config = dict(
    head_dim=64,
    norm='layernorm',
    norm_place='pre',
    qk_norm=False,
    init_std_o=0.00345,
    init_out_by_depth=True,
    optimizer='muon',
    lr=0.0102,
    lr_mult_o=1.03,
    lr_head=0.00564,
    decay_fraction=0.804,
    batch_tokens=65536,
    seq_len=1024,
    train_tokens=367100000,
    steps=5602,
)
MLP neurons of a small language model. Each row is named by its layer, matrix (up: input weights) and neuron, and shows model dimensions 256-383. Each number is 128 + 24 x the weight over its row's rms, rounded and kept within 0 to 255.
A block is one neuron, or neurons of one layer that tend to fire together. After each block is what it responds to, as a language model described it from the Wikipedia text at the highest values.

L7.up221 [127 126 117 129 148 142  82 139 120 128 102  81 174 105 137 148  97 137 112 112 112 135  95 108 121 123 105  96 145 147 149 119 127 167 128 136 124 130 104 124 126 121 153 145  96 132  89 118 148 125 160 131 140  84 105 115 133 147 113 121 187 124 159 142 104 138  83 114 165 102 115 139 147 106 114 155  79 134 153 135 134  70 129 136 118  84 152 129 101 127 132 131 129 148 128 164 116 137  91 114 123 151 139 115 116 122 120  89 130 141 132 121 144 124 111 142 162 146 179 135 112 104 114 124  88 158 108 126]
L7.up447 [120 138 177 124 128 103 125  90 130 115 115  89 143 112 141 136 101  90 154 127 100 102 147 122 126 167 155 121 114 127  75 125 115 135 163 162 141 147  95  94 126 109 153 134  83 121 149 138 114 138 136 115 164  89 148 138 117  97 110 110  99 141 171 137 145 121 114 112  79 118  94 152 148 140 121 155 136 107 168 126 109 131 168 136  88 122 126 159 162 133 142 119 149 145 111 141 170 152 171 108 136 128 124 151 121 118 131 114  88  79 175 123 148 161 133 105  77 114  93 146 106 126 130 137 141 109 109  96]
L7.up518 [146  98 102 160 102 145  70 176 152 147 124  94 167 168 159 115 126 156  98 141 120 147 120 112 175 150 141 137 176 121 170 103 132 124 138  92 122 119  75 118 172 129 113 107 115 140 147 120 107  77 145 126 158 112 115 175 132 148 147 136 114 144 122 114 117 146 121 129 146 143  93 108 122 115 115 136 103 154 138  92 111  91 173 146  99 126 145  88 132 111 138 135 161 154 136 175 111 108 131 113 150 119 113 138 149 106 142 117 153 134 128 112 108 123 117 141  88 111 127 127 126 118 109 109 106 138 120 135]
L7.up1532 [153 115  93 127 151 105 115 122 119  65 145 132 126 148 121 158 120 139  94 133 115 136 142  89 120 136 149 119 115  81 166 188 104 139 107 131  99 151 112 121  83 114 154 160 120 139 130 116 149  72 124 126  90 126 123 143 139 120 116 108 100 120 172  89 138 151 134 136 110 115 146 172 128 111 163  89 120 116 137 121 137 167 107 125 139 139 122 120 129 125 137 173 176 108 108 141 120 153  78  86 110 132 104 158 145 121 158 107  99 112 119 129 136 131 130 128 147 122 158 121 125 116 105 124 103  81  99 133]
Responds to: "same" after "the". Mainly "same" after "the" in expository text (the same year, the same size), sometimes "first", "average" or section-heading "==" markers.

L9.up1028 [ 95 136 118 130 135 127  98 126 117 109 108 163 127 113 152 122 147 125 129 141  84 161 167 144 162 120 122  97 141 108 144 104 120 142  94 116 144 118 122 130 142  93 139 145 127 102 132  49 159 116 103 130 141 120 115 156 124 100 125 125 101 143 111 157 116 128 158 130 132 125 127 120 107 137 115 138 114 130 143 124 108  77 127 116  98 175 129 157 118 120 131 123 117 113 131 123 140 150  79 155 158 143 105 139 140 108 124 166 123  98 180 158  78 119 162 143 215 107 122 126 140  76 135 125 163 127 146  96]
Responds to: Ranking/position adjectives after "the". Ordinal, superlative or identifying words right after "the" in defining sentences, such as first, top, last, former, largest, same; weaker on "is" and "the".

L9.up826 [163 143 142 117 116  78  94  90 133 115 142 155 131  97  98 121 137 179 148 156 110 107 176  78 151 148 168 113 103 129 129 102 155  79  99 136 205 110  82 119 133 137 121 127 128 132 102 110 118 127 160 104 107 161  74 163 138 102  89 139 154  95 162 116  92 131 160 155 125 122 133 163 105 143 156 156 111 129 139 103  70 118 115 105 140 106 154 159 111  85 127 167 150 109 121  93 139 116 151 101 129 119 111 144 126 109 146  89 138 122 107 139 100 125  91 143 134 137 118 160 152 147 121 119 157 120 137 141]
Responds to: Biography descriptors and table cells. Mostly predictable next words in biographies, like American after "was an" or first in "one of the first women", plus table cells and word-endings (norm-al).

L5.up75 [188  95  93 106  96 132 139 160 130 131 126 146 152 120 142 162 122 131 118 111 146 131 183 157 127 123 106 135 133 114 117 101 121 189 121 117 145 140 155 132 140  91  78 174 146 123 152 106 142 126 126 141 134 140 139 149 111 125 139 122 122 139 145 108 130  72 108 169 141 147 126 130 141 106 113 100 113 143 106 101 133 102 110 100  90 140 113 104 149 172  99 156  97 152 150 128  85 125 161 115 165 101 136 158 149 182 122  64 140 124 151 173 123 141 154  76 128 148 116  92  94 121 101 151  95 158 102 107]
L5.up174 [102 119 142 121 156 133 142 112 123 102 130 161 123 121 131  91 173 166 111 104 114 160 152 174 161 118 167 102 145 126 113 113  76 129 123 105 152 102 143  65 130 151  90 122 134 156 144 101 137  95 115 144 150 130 115 148 116 103 142  94  90 114 133 142 105 162 168 136 140 107 135 131 128 160 117 131 143 116 154 116 144 122 123 119 114 128 125 113 138 125 109 133 147 106 138 108 140 121  63 149  90 113 107  75 130  99 208 131  96 149 155  92 120  94 122 156 100 119 114 140 102  69 149 114 158 114  94 127]
L5.up434 [169 125 135 100 114 139 122 123 148  92  97 138 126  98 157 159 145 131 184 133 130 123 153 145 132  90 142 124 127 127 127 136 131 115 143 161 134 127 152 154  71 140 161 170 138 153 102 135 119 120 136 112  99  88 147 121 139  86 172 119 122  89  97 104  93 117 149 139 102 118 126 144 109 119 145 143  86  90 101 126 140 146 139 115 140 133 140 106 102 125 154  92 127 154 108 111 110 140 115 127 125  94 121 129  95 118  90 177 141  70  81 134 141 126 136 108 134 105 151 166 125 128 131 113 171 118 147 169]
L5.up514 [114 146 128 139 115 174 126 134 155 167 167 119 112 133 118 121 116 147  99 134  55 157 116 112 122 107 137 118 162 168 142 131 142 148 108 127 194  87  99 112 144 144  92 136 140 173 112 150 129  95 142  83  95 128 129 172 126 129 112 131 119 132 166 117 124  84  97 146 125 101 142 131 116 134 126 191 143 129 187 113  97 149 104 120 117 130 130 127 112 136 164 113 129 109 107 127 139 155 130 134 114  84 122 117 130 101 134 122  82 165 143 123 133 111 122 102 116 112 129 128 125  85 103  98 132 118 126 155]
L5.up547 [138 138 126 144 143 106 131 167 161 118  99 141 131 152 150  93 137 133 138 101 101 168 147 148  85  67 110 123 156 148 101 182  76 152 136 139 146 133 108  79  79 115 126 114 102 115 124 119 133 104 129 122 175 115  96 148 164  89  93 129 114  60 105 110 103 102 113 114 177 112 128 149 162 104 163 151 151 132 171 118 137 156 117 111 174  90 118 128 118 149 128 145 121 117 115 148 108 102 137 164 151 138 105 117 136 119 124 157  77 108 161 143 134 122 156  86 152 133 143 143 120 125 138 112 152  96 119 155]
L5.up759 [192 124 118 126 127 133 187 103 145 152 111 141 153  71 119 135 121 120 158 111 128 118 148 154 139 146 181 125 131 142 120 142 119 180 110 131 152 101  86 124 128 120 126 138 153 187  98 158 151 118 133 112 160 106 149 160 121  60 150 180 118 150 136 113 122 106 111  95 107 129 156 139 109 126 117 139 165 126 129  74  98 114 130 107 115 125 127 152 133 114 117 140 130 154 125 145 120 134 130 128 143 109 132 113 149 155 145 135  93 116 102 115 160 125 160  82 168 133 138 137 110 136  94 120 127 135  98 149]
L5.up839 [141 152 129  95 135 148 129 138 122 157 104 165 115 111 135 110 149 149  90  91 116 145 117 149  98 142 140 129 135 113 144 149 122 165 120 137 119 131 108 126 115 125 138 103 123 151 128 127 125 115 143 120 165 157 122 155 124  46 123 125  96 145 126  99 142  86 155 164 124 118 107 133 154 106  94 146 119  81 128  80 118 114  91 142 145 115 101 163  98  86 165 111 103 129 143 109  94  85  95 133 147  85 128 115  87 121 112 110 119 120 128 129 147 127 188  72 118 131 131 133 119 133 110 149 147 129 125 143]
L5.up882 [153 118 137 172 134 119 103 167  72 141 167 134 139 122 120  92 157 140 130 122 132  71  96 147 123 157 136 132 140 155 174 149 119 187 103 124 153 140  80 123 153 143 123 164 123 144 118 102 151 114 119 105 114 153 110 157 155 125  97 139  98 121 111 133  79 123 136  90 155 128 138 133 125 130 127 154 121 121 138  95 119  83  99 118 159 137 115 178 114 114 105  70 131 130 146 140 162 160 138 126 155  84 127  85 145 163 106 118 157 118 135 159 126 128 150  91 129 195 104 130 154  98  94 100 166 158 131 119]
L5.up1051 [151 112 115 118 115 107 153 118 124 137  79  90 116 145 114 128 107 123 143 132 146 114 136 136 115 118 159 133 153 141 137 167  94  99 115 112 102 150 146 169 136 150 115 110  89  91 145 135 129  86 128 103 129 153 103 108 141 135 127 140 115 114 155 103 175  94  91 109 116 162 128 146  86 125  92 108 184 164 141 142 145 165 143 111 118 107 138 120 108  94 161 128 107 126 134 146  83  96 130  96 142 129 105 137 112 181 131 136 115 131 142 141 100  85 113 134 147 119 159 114 143 130  87 129  66 145  99 130]
L5.up1091 [175 119 129 125 153 184  90  89 109 100 125 161 124 148 122 166 153 101  98 121 106 116  89 152 119 118 120 131 133 120 157 135 161 124 116 150 127 148 132 136  76 134 165 153 129 126 141 168 143 119 124 158  80 128 115 134 144  86 144 117 118 126  87 105 146  98 128 165 132 104 127 142 145 120 126 133  75 108  89 128 116 117 129 104 174 137 118 146 128 113 126 177 114 146 129 150 115 117 125 114 128 116 164 119 104  93 135 125 136  92  94  99  94 157 147 118 220 139 140 112 145 139 116 163 156 102 139 121]
L5.up1097 [111 145 118 162  99  92 105 134 111 140  97 126 111 147 138 108 165 142 121  50 125 168 125 150 109 115 151 111 196 118 116 152  92 113 140 108 169 102  89  95 169 106 106 139 104 152 168 142 142 122 133  99  93 173 105 116 104 114 115 117 120 120 161 114 109  97 165 131 119 112 111 136 131 138 117 141 183 132 129 110 152 122 148  93 156 156 119 135 107 125 159  82 127 130 150 111  73 150 109 123 145 110 134 122 156 144 113 137 148 121 136 101  97 129 138 130 153 145 108 154  99 113 122  92 157 138 117 160]
L5.up1190 [ 98 110 132 153 154  96 127 151 100 136 155 164 109 106 136 137 102 134  80 124 116 105 139 124 100 137 133 145 105 127 164 133 135 135  91 136 135 114 118 155 146 138 169 121 132  85 113 170 105 112 144 127  91 153 105 113 120  56 152 117 113 120 156 150 140 144 123 112 130 104 116 114 128 106 143 114 135 132  96 129  97 166 122 172 130 144 109 144 145  90 142  82 130 146 150  91 133 111 122 124 120  72 126 100 123 135 202 143 161 114 105 153 141 139 111  60 112  83 123 161 167 140 131 145 113 114 125 161]
L5.up1385 [122  79 133 151  92 124 113 124 110 195 115 163 148  86 146 113 139 136 129 117 149 113 143 112 110 129 192 147 160 133 118 159 155 125 141 106 142 110  95 167 162 134 135 114 164 108 112 142 145 124 132 132 116 134  83 130 133 100 106 158 146  96 109 102 162  79 125  99 143 133 132 113 113 133 111 134 129 100 129 137 114 145 135 144 155 148 125 150  94  97 169 118 109 113 177 160 109 137 109 130 138  77 143 162  96 123 126 121 122 149  91 137 134 119 164 105 142 121 131 121 132 148  73 130 143 111 107 119]
L5.up1406 [158 147 149 150 141 161 133 125 123 112 122 138 154 131  98 127 118 134 132 131 159 157 148 150 142 130 116 157 112 139  97 138 104 156 126  89 119 196 106 136 115 148 116 118 133 124 136 113 157 124 164 157 115 141  82  89 147  68 134  84 113 149 153 125 151 140 132  60 134 127  96 108 117 115 136 131 112  99  99 173  98  91 138 125 145 159 120 160 108  99 130 149 164 143 144 108 134 110 115 108 102 129 109 119 109 156  84 112 121 116 152 135 108 153 134 150 104 123 150 111 123 142 136 166 147 133 150 150]
L5.up1465 [136 117 169 140 123 149  73 135 151 165 144 157 116 152  88 154 134 136  84 162  86 113 147 110 137 127 105 129 124 108 167 114 148 174 134 130 120  87 107 122 137 121 189 108 122 128 144 136 113 133 143 112 104 139  82 118 102 166 135 116  98 157 116 129 140 114 123 150 138 124 113 103 133 121  85  63 147 131 135 121 150 181 115 136  94 128 110 144 169 116 153 109 117 118 127 139 120 133 129 103 121 123 107 115 117 161 139 121 153 124 115 124 122 165 111 133  96 126 129 121 111 111 141 138  84 112  99 125]
L5.up1519 [155  81 137 126 118 176 114 148 132 122 113 125 149 120 141 127 129 172  95 133 111 114  83 127 134 113  82 144 104 173 119  97 102 166 156 144 114 110 111 124 125 111 108 113  73 144 142 111 129 112 117 141  78 157  98 131  96 131 140  94 117 133 163 131 115 129 139  91 118 134 123 124 132 125 141 115 161 126 195 154 135 131 143 162  97 100 151 133 114  93 137  87  96  81 152 136 124 122  94 127 123 124 108 156 136 151 126 142 160 144 106 184 126 148 143  89 134 155 129 147  98 102  95 127  95 142  96 164]
Responds to: Ordinal after "the". Ordinals and superlative-like words right after "the" or "a", mostly "first" in "was the first woman/year", also second, only, main, most.

L5.up14 [126 117 107 139 114 188 125 121 115 132 130 140 117 116 106 122 111 129 121  97 137 130 108 122 150 128 130 154 128  79 130 168  83 174 105 118 169 115 144 127 101 115 118 154 143 103 101  93 108  85 158 115 137 111 141 129 136 165 118 107 145 115 108 106 118 156 120 134 178 136 112 155 128 115 111 141 137 123  96 164 109 124  76 147 140 115 142 149  76 123 144 126 114 125 123 170 136 141 155 136 137 134 129 115 100 118 113 115 174 160 144 139  74 127 144 166 148  91 165 184 122 110 154 126 141 172 164 173]
L5.up142 [138  84  98 136 115 121 101 114 135 121 100 102 138 126  89 122 126 185  89  64 115 109 112 146 104 147 127 135  72 154 177 159 147 165 100 159 125 156 126  93 144 158 184 150 156 136 150 152 155 105 126 153 102 119 144 109 141  70 155 132 119 102 120 113 150 140 184 127 125 107 159 144 138  74 137 131 101 179 111 157 114 114 112 144 104 118  96 153 139 136 113 158 129 132 156 115 129 111 105 124 120  88  97 133 107 144 112 146 124 132  94  88 120 146 117 148 128  91 131 146 140 128 152 143 142 128 120 116]
L5.up144 [119 137 113 141 139 159 130 129 144 100 116  87 134 117  85 136 144 124 110  73 146 152 140 162  85 147 176 170 125 136  76 156 116 121 125 124 138 120 103 127 159 113 143 114 121 153 126 109 139 150 146 123 153 109 123 149 141  80 106 180  99  91  83 149  93  83  80 124 134 145 119 127 147 117  90  98 152 122 120 119 115 137 118 116 103 110 137 137 136 145 109 160 127 133 116 106 108 112 125 159 133  85 116 151 127 149 115 119 133 153 178 124 103 121 106 144 118 131 132 125 144 134 143 167 124 102 135 168]
L5.up486 [ 76 104 130 163 100 148 121 160 158 100  81 143 152 166 129 114 112  95 152 134  99 131 121 142  99 115 123 139 103  95 148 159 137 102 104 110 111  87 129 114 142 126 145 169 152 121 144 115 157 138 104 121 170 161  98 133 117 104 119  82 146 146 151 150 184 126 136 137 102 121 148 176 112 115  95 161 136 142 126 139 122 144 123 112 116 168 165 112  80 147 101 120 161 148 108 128 112 101 115 110 149 134 109 118  96 146  90 128 102 135  94  95 132 136 127 119 149 145 137 179 179 142 124 141  91  96 135 125]
L5.up683 [117 151 129 131 157 132  92  98 188 129 160 110 113 153 179 162 100 135 128 158 105 143 109 107 131 103 134 142 106 152 127 127  94 117 142 158 161 153 117 145  93 101 123 162 152 113 117 162 148  80 144  81 135  98  86 141 148 132 128 147 131  91 146 150 125 122  86 140 186 143 128 143 133 145 151 149 127 147 158 155 118 148 121 174 130 104 162  69  99 144 111 105 135 161 147 125 136 123  71 127 147  73 174 121 150 111 131 143 104 163 141 112 167  84 127 116 133 118 155 173 154 132 127 142  94 136 176 126]
L5.up731 [169 101  88 146 112 102 119 167 177 167 155  67 115 136 170 123 158  89 139  75 183 132 134 137 104 144 144 118 142 114 151 106 126 121 109 107 165 124 120  94 139 108 112 116 117 156 164 144 130 120 103 108 134 146  84 115 135 115 122 162 102 147 117 126 139 101 141 144 151 115 105 151 136 107 144 122 137 157 156 120  85 136 100 149 108 102 113 137 119 138 148 150 127 157 113 124 148 124 110 100 147 133 121  96 131  78 160 109 161 145 141  63 148 127  75 103 135 150 150 178 135  96  92 101 120 147 132  91]
L5.up796 [119 124 122 156 136 136 130 154 127 105  91 132 109 129 128 115 175 131 141 107 144 133 151 103  99 130  83 151 165 142 105 149 131 123 128  94 133 152  70 153 139 147 154 111 131 123 116  86 140 122 152 152 111 141 152 106 191 127 120 157 127 138 152 168 144 111 151 130 129 149 110 137 133 128 118 108 148 138 175 195 107 130 126 152 130 160 128 126  80 140 132  74 124 129 113  80 128 127 123 149 108 114 147 129  80 111 142 128 149 135 190 123 130  79 106 119 133  85 136 156 112 143 117 128  55 135 136 151]
L5.up978 [115 165 126  96  75 156 111 110 132 116 133 122 148 146 146 106 112 167 129 113 175 144 175 147 106 150 142 156 118 165 130 103 121 115 107 132 139 123 116 128  52  95 112 153  90 154  98  84  88 120 156 172 151  98 147 111 122 152 141 102 108 132 124 118 125 106  90  88 194 140 130 182 114 133 138 116 128 126 124 138 134 107 148 146  93 192 120 146 142 163 116 170 133 181 118 117 148 105 183 131 151 105 157 130 130 123 149 115 108 139 136 127 138 144 108 100 161 131 111 143 138 161 162 111 119 157 141 118]
L5.up1065 [ 77 114 174 141 114 137 117 102 147 142 140 104 116 136  99 109 165  64  95 109 116  91 202 114 113 129 122 179 122 120 102 146 109 105 161 124 137 120 105 141 123 121 107 124  94 110  91 112 153  98 124 131 141 152 108 130 144 119 109 134 114 109 158 164  97 162  90 148 135 190 112  85 137 141 134 172  97 131 140  86 126  73  74 129 157 114 143 164  82 149 139 139 108 107  90 131 110 103 151 126 131 105 161 163 107 132 128 132 162 146 120 121 153 135 118 153 135 114 176 136 137 161 152 119 141 160 125 137]
L5.up1074 [116 128 144 145 132 142 108 131 161 161  73 161 123 106 136 152 163 144 145 126 128 155 121  93 113 182 170 136 146 102 111 150 121 120 116 145 148 111 101 165  92 133 133 118 121 164 136 147 144 100 142 144 173 136 126 110 110 103 121 109 129  87 139 105 141 124 161 107 123 109 130  95 166 126 107 149 120  97 113 132 135 109 108 161 108 117 119 139 142 119 158 113 123 165 121 106 105 108 122 128 147  93 118 135  98 129  87 154 160 136 145 128 122 169 149  83 141  96 134 152 168  91 125  98 127  72 123 123]
L5.up1128 [149 127 147 157 144 123 152 123 161 126 141 132 137 122 117 129 126 135 136  99 130 152  96 130 166 172 171 135 108 119 146  86 192  89 106 137 176 110 106 126 125 157  98 185  97 155  99 143 131  82 143 103 133  90 118 163 158 154 109 164 122 161 155 118 132 123 146 150 153  91 114 164 153 136 126 113 126 156 128 157  87 119 105 127  99 131 111 142 114 144 108 115 144 107 108 131 145 159 114 147 117 108 124 133 183 109 100 115 101 161 148 161 136 131 104 144 140  90 160 158 150 116 126  99 134 105 135 102]
L5.up1150 [100 140 147 113 152 137 159 135 147 113 107 120  72 131 143 157 117 106 117 159 112 106 171 151 186  88 144 168 112 136 138 145  88 143 130 136 119 132 112 107 146  74 111 114 168 150 134 133 122 149 105 137 137 146 101  86 115  85 150 106 131 178 159 142 134 154  99  83 138 128 161 140  95 157 142 130 139 115  58  90 141 123 141 172 121 108 145  99 156 106 141 149 153 139  88 137 116 155 132 159 125  91 139 121 108 154  83 122 147 118 134 202 131 158 126  92 157 138 114 148 188 116 142 125  99  92 159 149]
L5.up1237 [125 102 111 135 107 121 122 125 165 169  95 133 157 106 155 112  74 166 140  75 146 140 137 134 136 122 128 156 136 129  94 102 109 116 103 143 167 142  92  79 116 144 114 125 105 132 148 155 117  94 141 134 103 113 130 109 126  87 122 123 126 110  98 121 142  94 121  91 132 134 104 144 120 161 130 167  94 149 122 171  81 122 126 124 147 178 111 147 120 142 121 139 138 145 119 118 141 134 121 120 139  96 154 135 153 169 105 104  96 160 111 135 144 161  90 143 132 116 162 165 110 161 108 125  92 165 140 124]
L5.up1366 [ 97 140 145 130 108 151 104 142 128 140 164 144 114 123 134 130 115 133 151 120 177 139 149 153 124 149 175 112 134  78 122 130 151  94 102 128 149 171  83 147 131 109 135 117 117 135 149 144  78 118 122 120 126 138 119 102 142 136 108 153 159 138  97 130 128  95 176 140 149 136  89  72 118 136 100 106 114  86 165 109  68 150 135 137 117 166 151 133 108  99 133 117 148 139 182 130 145 145 143 137 132  78 146 121 113 169 135  85 153 103 152 125 107 145 143 111 141 160 145 162 128 150  96 146 108 163  89 120]
L5.up1429 [164 112 128 169 124 148  94 123 135 130 142 164 143 160 120 117 134 127 158 142 101 138 166 138 114 131 119 153 128 115  98 121 151 167 104 121 145 132  82 105  93 138 115 175 125 149 140 135 134 125 129  93 121 112 132 104 139  64 111 150 103 111 142 135 118 138 155 162 194 115 135 155  93 137 151 139 108 109 130 129 100  79  83  95 111 130 148 150 111 141 105 132 166 128 119 128 127 112 102 125 105 101 120 148 151 133 129 152 129 130 162 132 135 111 105 154 133  95 180 151 147 122 104 166 138 137 152 144]
L5.up1467 [ 92 146 151 110 163 148 118 151  98 178 166  97 123 128 112 125 143 182 152 111 128 124 168  99  99 124 163 168 199 123 170  91  99 105  93 153 152 113 111 149  77 128 147 105  95 164 132 138 101 146 115 150 149 142 141 138 121 153 129 161 134 103 124 135 135  92 167 119 155 153 105 111 120 110 123 109  91 139  78  99  95 164 122 131  97 157 117 117 142 113 129 146 145 157 105 110 109 147 130 136 129 140 117 119 124 101 120 113 172 116 177 124 176 142 109 113 170 136 114 121 103  96  76  92 128 122  89 141]
Responds to: Table cell starts. The space opening a new cell in pipe-delimited tables, mostly before numbers (vote totals, years, percentages); also coordinate °N/°W and demonym suffixes like -ish.

L7.up300 [158  90 100 102 143 132 134  95 143 169 135 128 139 168 105 140 126 146 149 112 148 142 159 149 105 166 123 157 139  90  72 162 122 109 154 118 159 143 117 165  99 145 153 162 202 137 116  86 148 123 164 132 165 141 117 116 185 128 143  95 117 148 172 121 118 117 141 107 165 132 119  88 168 146 128 131 134  76 139 142 103 102 133 160 126 110 185  97 105  71 144 128 110 131 178 162 105 124 111 134 149 132 101 131 126 105  83 104 139 131  98 113 144 154 113 135 192 132 115 144 113 116 102 102 126 161 124 143]
L7.up382 [126 177 147 117 143 143  91 115 127 160 139 115 149 143 134 129 133 166 129 150 120 176 151 164  94 116 182 129 143 135 156 126 136 119 132 115 146 142 121 109 100 143 131 151 107 131 124 122 190 121 149 123 143 125 164 151 137 122 180 144 112 169 168 154 117 141 120  98 124 161  84 134 114 193 122 113 110  86 134  90  97 114 118 117 114 127 125 118  96 131  82 155 146 144 160 121 149 148 118 133 139 103  74 124 202  97 138 126 123 130 150  95 116 160 122 138 115 143 116 114  67 150 161 144  85 145 131 152]
L7.up830 [ 92 149 106 125 127  85  87 116 184 121 134 109  98 140 151 182 167 161 128 108 154 154 186 146 109 109 147  88 130 151  97 115  88 142 129 124 149 132 139  94 106 129 178 132 115 117 184 161 133 141 110 130 142 123 126  94 156  95 136 150 114 116 117 162 138 193 160 174 122 125  86 142 145 145 113 128 145 145  95 142  87 113 109 134 133 149  93 130 112 144  94 129 109 125 119 115 158 141 137 151 112 117  87 121 167 140 152 137 117  81 151 133 151  88 124 129 109 113 122 146 156 128 120  99 143 146 116  91]
L7.up1136 [127 145 151 131  74 143 106 119 108 103 125 131 142 135 111 152 151 125 131 138  96 160 147 144 118  87 172 135 160  92 126 149 137  88 100  90 145 104 130  96  80 117 101 136 127  97 154 119 105 131 146 138 133 139 118 155  98 110 154 156 105 155 171 156 161 129 158 174 129  96 134 120  80  93  88 161  48 154 102 127 114 128 142 149 116 129 114  91 124 114  91 137  98 147 122 123  72 155 149 162 164 109 155 126 148 120 130 159 121 128 137 102 134 137 124 122 159 115 156 150 114 168 119 138 128 171 136 124]
Responds to: Table cell boundaries after numbers. Fires on the pipe that closes a table cell holding a large number, such as vote totals (11,021 |) or attendance, and on a number's final digits.